config.yaml
bias: "none"
init_std_qkv: 0.0322
init_std_o: 0.0322
init_std_up: 0.0322
lr_head: 0.00717
warmup_steps: 269
MLP neurons of a small language model. Each row is named by its layer, matrix (up: input weights; down: output weights) and neuron, and shows model dimensions 144-335. Each number is 500 + 25 x the weight over its row's rms, rounded and kept within 0 to 999. Numbers have three digits each.
After each neuron's rows, "fires on" lists the tokens most often at its 100 highest values on Wikipedia text that the model never trained on; "fires before" lists the tokens most often just after its 100 highest values on Wikipedia text that the model never trained on. A number after a token or word is its count.

L5.up882:507471536536484501463534486540501554517478519506468487522455500512522513504542530500498486529455508477449487480481511462476490505499507492464505505502514453526522472552506478473497482459501526528449516506465496522528483472522539501504536491500530473497474507536558465472512477471512450546481527525462488458499438523485482503518514511530470516508506472532470497485542465476503490521548496502502510496502514476484516532518522523490476477483495526520538520457488465503489502489536454472490486518520463510492514508491447523535491490534458501504518563502507527487510535547543519532
L5.down882:491511489457543513531439511478503486477520513480502517529462526481477525518493470476489509493497507535532501541463496484493493480507485479524518501524491494492534505503534478623514526503503485430518510484486499518485473503520466465503523501451507529514493501467467526511498524463503486502529513508522476544511529484503495470472525498469492502485493495462512481467501551574482511465462507503513497497514496520535492516474514509488481524502481485534471517509515512496526524512405490511509460473476498519527497488518444482484522527552525477489484509481454487497496496496507537472
fires on: "1" 49, "2" 14, " c" 11, "3" 6, "C" 6
fires before: "9" 22, "0" 17, "7" 7, "1" 6, "2" 4, "8" 4

L5.up816:541505510523484526511507494471520473480467508492515519489526491488510517507468506504549523479537516471467486496487552471478523514500513477465488551473492484525485472492519499494547488519464540529521533512510474481521444497518539504459523502511488509516461516499506495473501477527483531489535469484465511492512495493552519492499479492504502510542499504503510452533460483471473517536518484501509491491472480532472540481484472461481507491450478465478482489514462496457481459538492499495517476482482516463551499517505486535493504496490465522502494544534509498488524506496442485479
L5.down816:442471502534489456507466500515459525519474483544500492457446480524493497544535521492527517509512496528514469483491470503526496508526508483529505462465446508520502483498483540453504528503545529520508512546502497510489523495549436509519503519487443505526476511521527515485477517506499484529541497535494460479494470535521525459509501483471480493467507502511488485489514511502495476491492477492533506519503525499484523500485441501496488558485497531527495531502477500546502512469529484517509514493492500484469480469513570478501466461481511494499502483521486489493508487507560484484
fires on: "0" 49, "9" 12, " " 10, "1" 6
fires before: "1" 29, "0" 24, "2" 12, "9" 9

L6.up241:504513517504436488468492509477503483475497498476506499507481535537492472534464498508511467507513529516480525489469510532546473448441492513493463516473496524483476475515476539527479507526467508516460505476488560517504524476543523449494538511544531503506442536490479518542528487495503470495501507505475446521477480499447471463506479494541491451477495491482452520491500489487509456501499528486535525505485512500478512496485515503503526510462489544506508535521480488512498529514500494483475532495500449484463506513522474522468534517515491497528493533532480508470512486492491516493
L6.down241:476534547509502519477502506464512453529532500476509521531490453479478489518530471561506470558494492486500497524484484491486485501478509528462513502488497527479531525510481466526528484520521467505514507507525557447461479453519500472448482503483465521505527505499488528515494550546511484518484507488515444472504509490519504472531471508494454464513521521470511465543467464519502521469549494481486538467500499468462502508453515495514516520524500520494536510535521534526542495503513509537516478476512500469539542501520495456504520483516485437502475465487476495488536499524492487507
fires on: " " 37, "\n" 24, "\\" 6, " At" 5
fires before: "2" 38, "|" 16, "\n" 6

L6.up433:482482512463566510516513513505481503495512508512510477477473526455495515503536486498558491491542525505496486456509548500546503487491501491462522506507493508529457525459510523470510483506508477529474503525487479554519477462495500489513493487522504486498476480505505417499509495519521510483503466512529476530507470489492488544469525467558521524517478479557484480520486474461472469516495480497513482517507499522497529530502492529441456510486457515528494508477507503488501491525504518521541497495488503506525453497524483473547483489497481503507500522515512490472550516491472473500
L6.down433:478475492515497483522483486558511488539524502526517502487481507482523497524518520480504549512509475450484535511501488483499486486520461516469503540503493445513523519491503449461546514489540515531476466497445478491532515440492479558507507551514508471506510487517565488504528462492517477495490473543537539504524507497509511452450492539509531511524503504537480554544508514473474522511480515497471478505492519477531463504515501488487492512504509456521460487517515522495548485475498533508528533515511492505470515507470464479504507455492498493487464471532490479505523511519499453494
fires on: " " 77, " |" 8, " (" 7, "–" 6
fires before: "1" 40, "0" 33, " " 8, "2" 6, "3" 5

L5.up1350:509494470504537475535562447473514500470504572493440511490497520470529500485488482518525521523504534504538483493509516460494496503496499460495479516507483514515475482530517456539523488492506512466489534492503475502491496484503478503499530523546526486538493503483563475499488525546509434498512513537454481508512513439457514544557499489537544501493544485518489448522512499510511532470496514484464490513458524502473494517502524523519466489470451505494455518490547520523503522527506531533527468504489509479526523490463499474507497494501488532487519509512465497480508508515477487505
L5.down1350:532494511470484495495556487521492508491518520504492492497474517507520468500498479497505503465510465490497490484556532495494518497509468483515536465518488474513525476502476519508517483488493511484484501510491460530509491521497508543481534483530512495526490493523520508512486446532523553490502486512452482474500490483494540512525466445553477526494505488536514478546449507462524512538491527468477526486509485532511503517493533500535494511524501494511476487470519499514535492534501507498536482539483561497507524484497513494524486481530475509521519490493498551496492518494520508459
fires on: ":" 43, " |" 22, "\n" 18, "---|---|---|---|" 7
fires before: "\n" 56, " \"" 8, " " 6, "-" 4, " the" 4

L6.up933:502501512484455466534445512484520477485515479473520514539489473527523449473502510475509499531516494516529522497505500489442491485473510469504508444518507491500490490528508476496547501496500455450481494548489562494524526478517530487508486476510534473491475527492497486500518510532502496499467526522518524526570503438509527482496487501480498472470535486530496498514513415477514537477522484501504466499505549482473485483523468506477513499481472495509480517511521504513472512504501521469512467544534546532543489506469463522519539528515471462502492522478455486498499513544515532480
L6.down933:500507478513502528504529511488542542501469531453497478528492504537453524488522527478509514502491477536494484497516480452510482464530503516538504527483517470489491424520510539544474505537477496521505487501493506521506508463532551494495535518428536484500500532475511506515483514468521557481495507482537466524512526538494490493461544496481506524501462505461436500473518523523494528477504478506485490543495520527508481487522554482504513481478525518526547470533491513524500499519521475478518519500494464525443495504539523539451509518529474467484493506519497451457491474462465488511
fires on: " ===" 21, " Stadium" 11, "===" 9, "\n" 9, "==" 9, " ==" 6
fires before: "\n" 58, " |" 16, "," 7, ";" 6, "." 4

L5.up896:525519493474494512510487462513492508451502527525446509522517477497533497478517534451502455516516506550530492482480509555527510495513506474470517523500535511490480493516516498449524445495523536470476517522500475501495551485470469490502517507531494494478483491471538493521485487472486486520481536480514523531509507488515478507531480517525509506486521473502519482479461476472517524491481506495458498525527559531476499524479510515502468530512459529493482504475520525572460518479505522479520515458484533541557484490468491535534478561497457512505480513502476492507549519502509518510
L5.down896:541544468517467500495499512459506497526517518502506500526523504497489495472515480505525473512506533469482546502513539492478483503516500505496485490485480515455471509484509529520529479499502506475513497538504476483488491458516460480487493490507500522523454496482447505560517513483502541475547489467497476479502449520511464475522480492497459508484490447478531488543496513487517544498521490458489507532514498468529518475475485510460544498488544446516507465498514498512487501527506522527478519498507494492502509530476533526504513522517514511476490512496469536486528458553508469494
fires on: "\n" 20, " =" 20, "==" 15, "," 4, "===" 4
fires before: "\n" 65

L5.up1400:487491487523557480535499477483490491476443524491478509482479512489462510480505497500524523503489497481510512482535453490504516465517499468475506503516471482501510536498509495518528499497476530498451533471504478503521530470470477539538498495488506475436522484515523453498495488487464497536488452528498505520492477495521504485498531489470522509483486517534533509459498490447498506476519537531482538477507501507516495460451476520502509484460469540534461473515517485515500459509473525471520458527500529495517494501524501518553479512547509487444533539478485514484485482500524503507
L5.down1400:459473509523520473473496533490452460499507549491530519492480536519512516517504523534544514483488547508501514478534475478480469492469456518491523476504480498462500485522482534537510482469514563502441526468536492519537545444511468495521503503507502483462480502490517553481505465460482460501438495478477534498488501429493500495502541474506487505534473521508503494486523485493475552521557531532519541539538481472487521535509486443484496471511493530468537473482481472492474470514494497507538525506534475534510489534523495519515449455483522550496482555468481511456519475474498508480
fires on: " " 32, "1" 24, " in" 8, "0" 6
fires before: "1" 29, " " 21, "9" 17, "2" 9, "0" 7, "8" 7

L6.up1217:499504485565525473516532474494464522494477496526444517481476553493528527528487506486485486505514487511542503503466503497535497513500527525460497511477485517474505496486496477482555498555433488465575507467462503486504539502510514516514468528495476461524505460481512490535462447471497479499483490527467515504520527519541537494500479438552529508483521539525504514453504485500507461477483503495470498513520507486520450510548491501519474495477496516504460519524539471502461503506471461490527489509490494512465514489556476492505513524479480479459510555550491493509516491496496508467
L6.down1217:553531527462495517500513489472503475496482475499539471504467482492466473504501543546466546482506525527501487498490547541467506491485475467513526465515512505518507479502458496508474507445511485530458504523511499480512473529505514475445516489523528503499500528509521524470543508500548527479449493467503520506542481480476504507479508520448480472524528495454493473499483522507509483512537499517480482509544538534438549500509520472509512514493483510513535496527513487514515545483537510524514502537469522497518538538490479534492507497502503477578475457460507531470525516522486510494
fires on: "2" 51, "er" 9, "1" 5, "5" 4
fires before: "0" 44, "ris" 9, "." 8, "1" 5

L6.up1458:496518441487493471495489490520497519465470549479529463478531513496490488496468504499482496526523519496453476495509495472546484495509495461508471474496462531472518506486519468465534502476472524492506509469497506470491463469489534478487451515508514506521467473549557461465467514484478515537489510522466527529446525493517453524504512499495516518499462485466500536484519508483511473494499505544530464526539466480492482531531489517504513502521467530488536530528484525547497515494488492509491451528489515517486534490456499477439504479515466517495506530476527568464530507552512464488
L6.down1458:500495544531479485498482493508511526469488485492540478473501468515516489507508521443484530512508459525509550551522483491507516530420483472476491479527469510516484461502500512549493508472499532516442464487462492481494479498518513485504490467493521502510443527481547499527471517471507482494493496474505513528524514504509496502537453498488515502502530494483517500486498512501478548470495495498557532494516508463505534501516469493497519493517481475538460516487523515473470477511516497477539561484484457538528511501545483501458498543526524514528542475508464484502451560508530524491
fires on: "1" 56, "2" 14, " " 8, " H" 5, "am" 4, "s" 4
fires before: "9" 54, "0" 14, "2" 4, "1" 4

L5.up662:473509494460483523505513478536503483473513486505504512477459514497488516510523528487542530537470516478528498479534522534525472525531485458536531465497466516529493483511509510500491493476525513465485481477511490507518476478448481527520527535522500489509514491528521548518481548480489451520509484523527495532490464448513482480508506491530491479467497531449543499488468504455493545479493507534511507537520481471476507517502489495517489517462431496451469507532515509462469481525471552521541520511477517451529531511509501479543477529530494502484520480506489528461506514512478492494
L5.down662:497497523501528539498490512524498516499494495509520534468503494455505501457480477482501516522543501551506538486493503517503485503502498539495518496501460500480510518500502526540491490520506506503527467499546514542517465434539487492467500506516492510453465504513487492534510474507498555509462453494540521513504506518508549510493508521493464514524528468479454497520517522508485487458530499530494515468520520493441521508485503525501498523493484499473489518495489516509525527481501502499486491464501512490497483503512506484454454486484486496520479518496467524508507540469534554571
fires on: "9" 87, " " 11
fires before: "9" 40, "8" 15, "7" 10, "5" 7, "1" 5, "6" 4

L5.up959:515519503506493482492513496498535530490484503496451563432435489495492510517465492513512497479530505531514471479492520506481545510469497501483508475467499520499493540464500475498506511470458479497526526500508556519519502485482521484479486501508504477467510493504510481523462504461527476500516507533535515538500511500546506507533507468530496513504513481506453469482430470552494545468500513513509467525453540521467508487555481521523485546488500514514458545546564544510508518500517497470508482473534487478513450459480493515493503456499472508521530501527446476477493524461490505496
L5.down959:501541524483485498494498506516517493459483485539455462496521477496525483543477514533497504518510490517481550507497514546508478537496508508525491492493480510511489479518499495504530484507445512484524449521490477518538446418536513451497498477525500544541491513492549500521476519528505530466495505468533482494493495491508526520463502468518482467534529470455513488522521501561488485484513513523474498474542522523489517463520538526455520462550492508512492478475506521472507534540470506502479536523488491510502510511526522502446535523529438527513495515555491528486517489512511514487
fires on: " was" 19, " =" 17, "==" 14, " ===" 10
fires before: "\n" 64, " born" 8, " " 5, "," 4

L6.up440:496490492552536513475505469503488512518515440543485483532479531490524523512459518545538497515456492521530463484518537493492524517481508515490496461440484484503500504497496467539538528498537500537471467494520530503478506488497513483498511496551525476491499508496551487467467523525509552487517504520483493509514496502512552477528446505548484476468518502504503450520518519492489486497511504503482480530485465503500483484488500495514487510483507441459502482474512516525477529510479513486512476527473500489524491515512512498469514510490516501496531504520522515455484533502539515471
L6.down440:527515487529490516521535502515505509443487521483452511472463491531493483548531498484499538511510501496502502522489546484521486436528495491481512529499523471488501528506498520457495488537505503477478477527490496526519470524513506477469511459519521484488526478468501475492558469537541517492496536514529504547504514440493501476524446479503542539536505489512489512521531480494505518512481472473476474538516513482523470471490478473500482541534507502535518537523471533466492518503498520528523526510528506490460498522523496488455514434506479501475470544507477453495504484528485491498
fires on: " |" 61, "." 5, " of" 5, " at" 4, " and" 4
fires before: "\n" 40, " " 35

L6.up875:501481522507502517458516494530496477507477544462484493451466494524518474474503481524494494502497484534509511462541491531495484461507536521532493507467478536540518497493507490483482485501478483502539482521534508486534517497521514494499514473526483506498485524554457511483518502489466509550516520513477475517460478490503502512516520466465531463464500508523514439447539482514472476491515522516513510518531471491498486504469515518554487485454482480477555500444489512503472507546512558436501489519505489457486478494484489499477444517447497478479469500530522475521493486534511499504
L6.down875:523505488500516490509476478441465520514503510491498554485483533515494545525484571500513567444501519459535527486528495476515472495516528489527568493523506507513461487524472464455519492491497478476487525537485489502503489493467525502527483503545515496484471508538468510488454512477479454508474471482506447508473507535476507522507515453530463482539468512495539506504429485516464529502503497536517471478538506523503542488497513452464497465499500472480481464487517519488501477537505456456524514507505503525477481510472538509499494479485518508461518480519510513470508508538508534454
fires on: " " 48, "1" 10, "9" 7, "0" 6, "5" 5
fires before: "7" 21, "3" 16, "4" 13, "5" 8, "6" 8, "9" 7

L6.up443:508481526560551494483517473483505490467479545516450491543475477501553448498525572500471478488479510493456487483526511501538479511503514474493515565477492531507520485505532469472543474480491476511511494473517499479506489480467536506516499454516460452527496520540503493468458502516459495515516511441440500453484523528491488456534468488556516494465511485529474501507542510480507508487527497522546472524510472540527489540482485524465480490474464498525484483441495497526444511522534489482502451533532469517492484482490508497503503519495555535479508489504519535491498523501483509518
L6.down443:490493517499523464519518495487506553535485479503494500513489524499520528465506511492498495476481506531493552461481526529492501551536493439478500500491484496530457523492505505531497498486528490491487477533516525457534468529540488483479478502506495480525476515507516485481490507509510494500462490516508554525488504472466487498437468451460496525543490525539537498470503511483510505522516511494506528476464544436494518490537529505480501480493526453481471511488499511524507492469498504526475470486509502510554473516506462511518509481495446451516518498513495525489532526542465514473
fires on: "1" 44, " " 16, "st" 7, "0" 6, "2" 5
fires before: "4" 29, "7" 11, "8" 9, "3" 7, "5" 5, "0" 5

L5.up1103:474508454512515478489473488528500496479515509524518483510513523489481492488521577526464511524540506490522533475505510537481517502532516534461488444489486529542537535516522479516483510520526521498521459498478536511492529488535480466516527538493569496522506485526499520478468481460510511558508485477492501526511493529527512456467496493493488509503505515517479529470470540490506444525517492525486460518537528496491520477461496490559507503508478519512541469474506523519460485503502554483530480458505519473513493528543544549481456531491516541474469526457518509484488490452525477494
L5.down1103:476532497469503492458506543501519459490505503517502495517497518521491495482511501532511466515470501503513495489467525533508479512492513478499509520484548470554514501453488461504536463454507468508484474491541502509476483406538512520489508481484534511501499491529486479557478477519539458502498497421508506512499512459515513517515528520475483510481505505524469461473525512554504494462457523510464496513564453554513500451474505536455521521530513473497529520517484492509485452502481511493524493501507480543491470453505486529461488511497484543502506472523519559487483501494512498494
fires on: "0" 37, "–" 12, "9" 8
fires before: ":" 35, "2" 28, "1" 17, "0" 5

L6.up1258:477478461466533502474481483507515555517496499521478522524462527492510497483536523502485574483520489439534487491455521499504478465489487526503488490515501472517500493501496477482482494442520532526473473509515521488534492489474492526543505544507529486528476547519520542500506492516462507488525495455537537533489472488522454504486479495493444499494475480477526467459445482468473513499514503511498534507533542499512532455489517491493493461522486522495495495510488457508491522477516493513502492552513519502499487506493529499481543445488497493506503543521529498501513500473491473504
L6.down1258:477509513502495487493485457509512462488486504537525527495456475517535519491479523512519534534469498516518497492509478503472493517519494506454500482516511487512502484458479494526505508485529507509482474483537508461522484454485500498476496533551480508533505435505470509511487516501505496492529505505469493465533522525504505507491450495508454511536471472462490514487486513488510487509530520540536503510489530433487500523520485479510492528522487530511462501478469511481517523514450508506508490489510476519501565542479459505490525518520467478502447463470474514510466482530481516538
fires on: " an" 28, "9" 21, "8" 13, " " 10, "1" 10
fires before: "9" 33, "8" 32

L6.up1319:465500490522507497509510498482498489496494501519489522475472522480491518480485535506484511467498506490548494464495475511520528503470520515463471474494450528539518567525493504525537522514512534516487496474490489496512518457479503511516494557490480477517484518483481514550483493516525483474488520507483522492469491533526538488509497480527551478512530522517502479479486468534484517452527510468484503478499499493456556513470453518511504514484492516472521459483550547505442501483491500491515477473556494491510492469485500524519489479492502489439516536479477480503436535501520518504
L6.down1319:510480536502488501550468482464518507497466542533497500525539511562495562521547516469501516500509524492524532505508521481477498476507506532497517562507494559479502527475517524500516468500497486487491528513498481502520500401522498554507525462493468521517481472480472534527507489501510493491487481494538498514522545478530485504508476457536491492487479446522507527484545470528502536500520505484501510478523498504489501462465491490495529508524476503466487484512497495493495488490465530483556478507507517472516491508522581513505572536497478474475489536468472483516486461536488465545
fires on: " " 65, "–" 19, " (" 5, "-" 4, " the" 4
fires before: "1" 85, "2" 4

L6.up873:492544483453520521502499460513552472542509516498499520526497491506491484516516568486482532512493458535492539500465483502516499507486549503498486489493489505512509508500540476518485497467500458477490515511494496535506495483523489469486491514488527501492455466463546466498501519521510526511533476516535466500516526495478532513486525498544513492517466461486522483452528508551505473511484465534453463529518491498476517494501548516514486460492503507482509526494491529522525471524503501498483517526517478482481467487508457485505497463501474484518494482523479500450552473510490494492
L6.down873:502484522510468445472547558508484512476489488500477515514495495472520516466489448548489487530515481478493500535462513500498510479463489489486499531482548551552455465508494468479547519498475440486513487514523494532489486501533468501468489487508499515525540472514515476493480510498523488508481541507478445528512504507535525481501524489541540476499493521549515485527446511506495533494509496491470469496482503504439478509495505542473479508451471574472509545444583534447501503473509512557499539503489504480499529497490492496540470506539505496493489506483479496497501477507512482457
fires on: ")" 30, " |" 20, " " 12, "\n" 6, "%" 5, "G" 4
fires before: " |" 27, "\n" 21, " −" 8, ")" 7

L5.up707:496513483561512483471499472512502527463480522496489491506495434509538539471513495517484500570465469482487515444534493521464501491457524466499488536505471522473503493523526452511450507486519487515538474517514526472486547480469544501529537536533493475508490470474527521490485480492504511514498544467504504518484482466476480509540534496507463494500509459518534455534535491494515485478505524491476504535457518487469471482516490504516465507503508529499539481505512503539460489503497524507455504506482542497483468492509479468448474526496511518476523535487536484510453487490489485506
L5.down707:509497468493515548490466521480549473503492487538494533480459521524484495473496481495476514469508500509526453498516499487509480495469501501528472486528513462510560488526484493518487508500531523532487510489507503476514456563520474542495542450491499537531466530519546518535528436543525485510479482517459494529459502469521445543502487503515501486471507520507524520503487495503539494487535544466468485505457490541484519481467496480482516490504542536519486516472501511501485506493534511483484534500497515481559505503447543472475490511480513475487502482500475489522484484506501526512
fires on: " |" 37, "." 21, "\n" 14, "'" 4, " in" 4
fires before: "\n" 53, " " 7, " He" 5, " The" 4

L5.up30:477538511482502499532542496480496549487483472523496522506517496492575542500478532452482502505474489541508501480507491470483519502522466537452471486512517523529554544521461472502509504496515529477468502501501498507523513482494482497441511517500475521457500496492565496502451490469458473507540477535499488541515493492494504501497499485490495507507480519496540494446485488518533477490440495494526491487498527495525542484507503495554473492538462528520505520504505556503475492520477600495503482451492485485530506497496447515526478527479467491469512501536514444496507491494482484501
L5.down30:490514501429526515498516491513511528533523477539497496485519471505475498464490505477502488475514495542525492505481477557522477476492501508480482520462498483474515514518493490530527506545494469507534503493501520473591456486507517500485459518475418531498532486510543503519508510524509541514456496473531502531460471557490529532506505485547519541538514553501516525471505538485481457502476466503541488480494520507504484488495534477503511507480481510521484518511543523486522478496529508460486498508499489505521467504515509523509521489494444532458496480516474494476531482462476527500
fires on: " " 36, "9" 17, "1" 15, "6" 12, "8" 5, "2" 4
fires before: "1" 33, "9" 16, "6" 11, "8" 9, "3" 6, "7" 5

L5.up1181:510510503500518465521504507530507557482485444518500521467482549484536503466488489479476539452499488484496519477502526518465476495498473524545464487509465542500513471496502477469537498521535451479514491490516492491478498479524484531466485522504476508486478468486534508477458520464502531480500537474506517463571486520495501510479509475542502474506492472505538526496517530461460530466513497534483504502504489486568502506465453486501473487485501457500495510498515470490481516529492491517542509482518497519488459509530475465498517591531440518518478492522502462476528506496518548516
L5.down1181:453505468499510476547466453507518512527490449446518530539484522542540469488512520487521516520513497474467479518469493510477477481549486526526477481537535515527510560486550512461518536502515482518507477501482491487504518526519489501456484484509529533510516489520496536480499484503490487517502502533534494504518460470531486464476475515491541491522490491491477495507516458478479538524537483487529471516459540475523504510483504487516519451505510487545470468518489455515494584535518463478470498500485486529517459521482459449469511514500496500517556510472551490505539494491487520498
fires on: " " 37, " (−" 10, "." 8, "4" 7, "0" 6, "3" 5
fires before: "1" 14, "2" 13, "." 13, "0" 12, "3" 9, "7" 8

L5.up960:467522476484538509535461510468529506533454488497521516527511511467506520493446526474509525451466520533487499470500494473511505488503492542500465461501473527498488456504529433485530486529494517487516483504478474503503486498489540511514485471512464505493496532530531468481460477470528467525533463540458507511455516528521505492497512455521501496512494498494505489502517491502519500461504492508492484504505507518500474516480471513506465502490456481519472485510512487492514482520521507525501505492497507507531483510496523505497448514542490484478510514512491519486514493474480459443
L5.down960:489510506530514471527503518526495492505494449529499459484477470514502490503524493518475493522481510487464479518478518479492511474519500528491496503465526527529490544475479521469519532493486455526517502486506497462503492517539497479509531471529537531471454501475521498478535512426497528464485489517502491507540443518491516497555473472496502517473520480558526538497534519510506487500502511498499484519509490520501546480473522470539518513478516489482509523485488518489505508499525498473502493522519490534476467526495507478486462483487576506535522516518492537507487497506466497507
fires on: "6" 15, "9" 15, "1" 15, "5" 10, "3" 10
fires before: " |" 38, "3" 9, "9" 9, "1" 5, "5" 4, "," 4

L6.up281:490520512503480557462539487498505522512463516524466523486517472488514534524503476477494514541484519501506466459493499476530520466469506556459485523530472511475446487492538517537499526469477480468504440542458503486494526479500512541481547524524502491474457510494490495533480496544490513507501473485515482553495487544472489479494508466466481452509551515515489474450519468566507500535518551475467527465519481472507506480496488507503497464524501519479469491482551490512492509499510522473517532489543501488505507503492490511491530548511497450486543525523506469493487486520497469513
L6.down281:510480555530514528528503530543507503488494543501461543504464474468510516516548531501487506429497471465497524515502465511462469484481498502464547504487552524450520531469523503513528507501506444510523521521503508545506472483515521518472469477529492498515526468485518488520515485509453495518526464477517481486525538506512489493513505453530510511528484502514507499503436527530516511510486460509488485480527457514514504513484499465451497535519464452472511478512500516457505522511512498502488488507499494493502483511462564476535515474502507496504440547496532543508518504521499511508
fires on: " " 59, " |" 12, " and" 11
fires before: "1" 51, " " 4

L5.up489:459479511478522488429506517523504512469487482459507493515449533465503513468502535493517552490522504490482465484455481497485481483518482501516484485503513484502519542518531462445494479474524511505465500512486485525517521488501522547485486497531517449492547528536529504453520525528485466531531501516500502537474462501560494475464515500499514473455514486499487506468526458514478507477528490518531505516510537507535497496496485503520505489490495520468473486508505509508476457502522532507528488526532544449480513540510499483514513475523493509498521487544534515495519524485519532461
L5.down489:492486547501482512511490503530463452464515498471493505503503517451475486446528488504501516503556491530486484524525475457481486472477496516502433508516526455486516495544513481495553476469480546504520492504498503506519451538509509532479477447497470527517494527498495558533488474505504490452497448503480479490540512564521506464497481513479547495491493494519460514533519494474486491466560503469478519490525494494518466495483485495496489492548477521513490493517528530487528472530499491552534526503492482503528500525507463545528523527514484523538509478520494461505466505499528533501
fires on: " " 29, "9" 19, " to" 17, "1" 15, " and" 10, "8" 4
fires before: " " 21, "1" 18, "2" 13, "9" 12, "7" 10, "8" 10

L6.up1101:486482504499475470473503448518545467509525469514507466529506474502527486478479515476508501514544491524499514474518530441526507497519535555519530498520472525523498501514515522549546500528450476513517501489502510513529502471517485498525536484482499466534505516485499516502475466520501461455499515511521466488529497479535451515472514479466504517518521481547471527495470438477465463493477498540521520515531507521501526491479496526506488484508457497502502495495515522517474511528492495455482505542488533487518502512547429488455481515456468503485502508458485499472536501475440494461
L6.down1101:514496512496483465515488535481521501503522485498505480480509477527473500475535484462548444483509487504496471523519480470446524511510490481489519524481521512524491542457483494496506466483510495500505533534506510507473522459536524546498485522545514490539547505503512508517471500480497479482528544515510513501501528525493475443517490494491534485538545504500519486534521507496476491492518477528528518526537489480500476508473460485499538514501457494524520506451492514516498492506513461524529511509556489495462483510491510550471525497497484511501499533489477518461495498524498501494
fires on: "0" 17, "2" 13, "\n" 12, "–" 8, "-" 8, "4" 7
fires before: "–" 22, "0" 15, "2" 14, "-" 10, "1" 9

L6.up417:529469495493517509466437500519485467478486507520473508485471489500508480461532524511524508561483474467510535496505500512479498524504524507491536508522529505472484504503516483469522512402477505480477523471485488517519512494509494508510500508499495484492483501515476474497479508518484520491491505508536507475496511496497479480511504486527509528470513527483456487488533467512554490514491510486477468459492513490509491542478474536521470531516508536519491540496510535529476496480472521505507449553545459480487496469450499498509528483522483521498507509516519526483479479491501507507
L6.down417:513508522496538491504488523487475515428507486514494492531525516521510495505500526545449526498478496515507485504493535477499476471507526507500525506498466507519506520517489525510551480532466502497512472505487508529481481471494505574518523531511540529495519479494513533495518535497431467501558510479552514492517478507533509539469502480552475443481513465489462515511541489517474515463519505488533512511506476482524523470512510469535547484486508472547497498508490588482511488505520509535519479518513502487520483526491476492452501501531468535479507504485538543470486541505549525525
fires on: "==" 55, " ==" 12, "ly" 4
fires before: "\n" 69

L5.up277:488510476499508551484490533532492536521464527507532537528468510519534488501509531467531512479489506492514509466511512480517475494465499460473484488523520527520492521490488450459519512454470521491531470536472482530492499477537492520481470494510501492480457529558547479476512494485443521531484461536508536482489439480509463466563507455512492518520477486464475511450482498530495460487483522530475497505494552519475458440476478489478477465461489557534544507528523521522504463518484508438503474519521479521500505528468462526508525510526500558498502524516506512487497528470525473487
L5.down277:502516493489512518472484535472519474521536491540536530464505507539463560495515467474464511480536440509527499508493527536484547465490513472491484500507496491510524500482542490531474495524536500500471530482517490507522525514518510485483484540513509501499475490460483495502520469503482468508487514501554488515499507494505521503486489478491450466505516540466483506492533515490480521513493499518464508514528497477490516533469468492518503515502557527486489552515465487498476529492468533518483491504518493482444490493512535526502496477501488490505469532497491471520540487540459487547
fires on: "–" 20, "9" 16, "1" 15, "7" 6, "3" 6
fires before: "1" 21, "9" 14, "2" 10, "3" 9, "0" 6, " " 6

L6.up466:503502497509547507473511515542474522465500494531498558529525518505506525502463532508472495493506528513522480488495507483493474500483501503527466499517513522506515517556465495514487489502498475526489465508476527489530530485551456514519508494469496477466485522525546453514506509538450457509498482498503490529506513494493518494473508490476502458496588514479490463446477450527503494480524512452493475494507516537470509488484487488530488441484496538488530521467516461510490449540521517499490491508543510479520525505520476488508531494489493556495515523496469503483518489473478491451
L6.down466:525504553490490475490499513526518542491481527492504487540544534520479486487474516487490509495509554500505492507476539453494497476504467483520505536490512507467473550513495541489522460484459485515505521491460495508499519453513539486453559476523526491455519484517500494532479510555473567517488473522520470476504520471467495517495514465498523496453520456464513467476548493539533550510476513532526469572473480503518514497479464487506481467510524503492520472477500438522490496496518466508476509464554486545505548502546508492468504468513435519482501509484520518503527480509467532492
fires on: " ==" 33, "==" 16, " ===" 12, " side" 5, " hand" 4, "===" 4
fires before: "\n" 66, " of" 12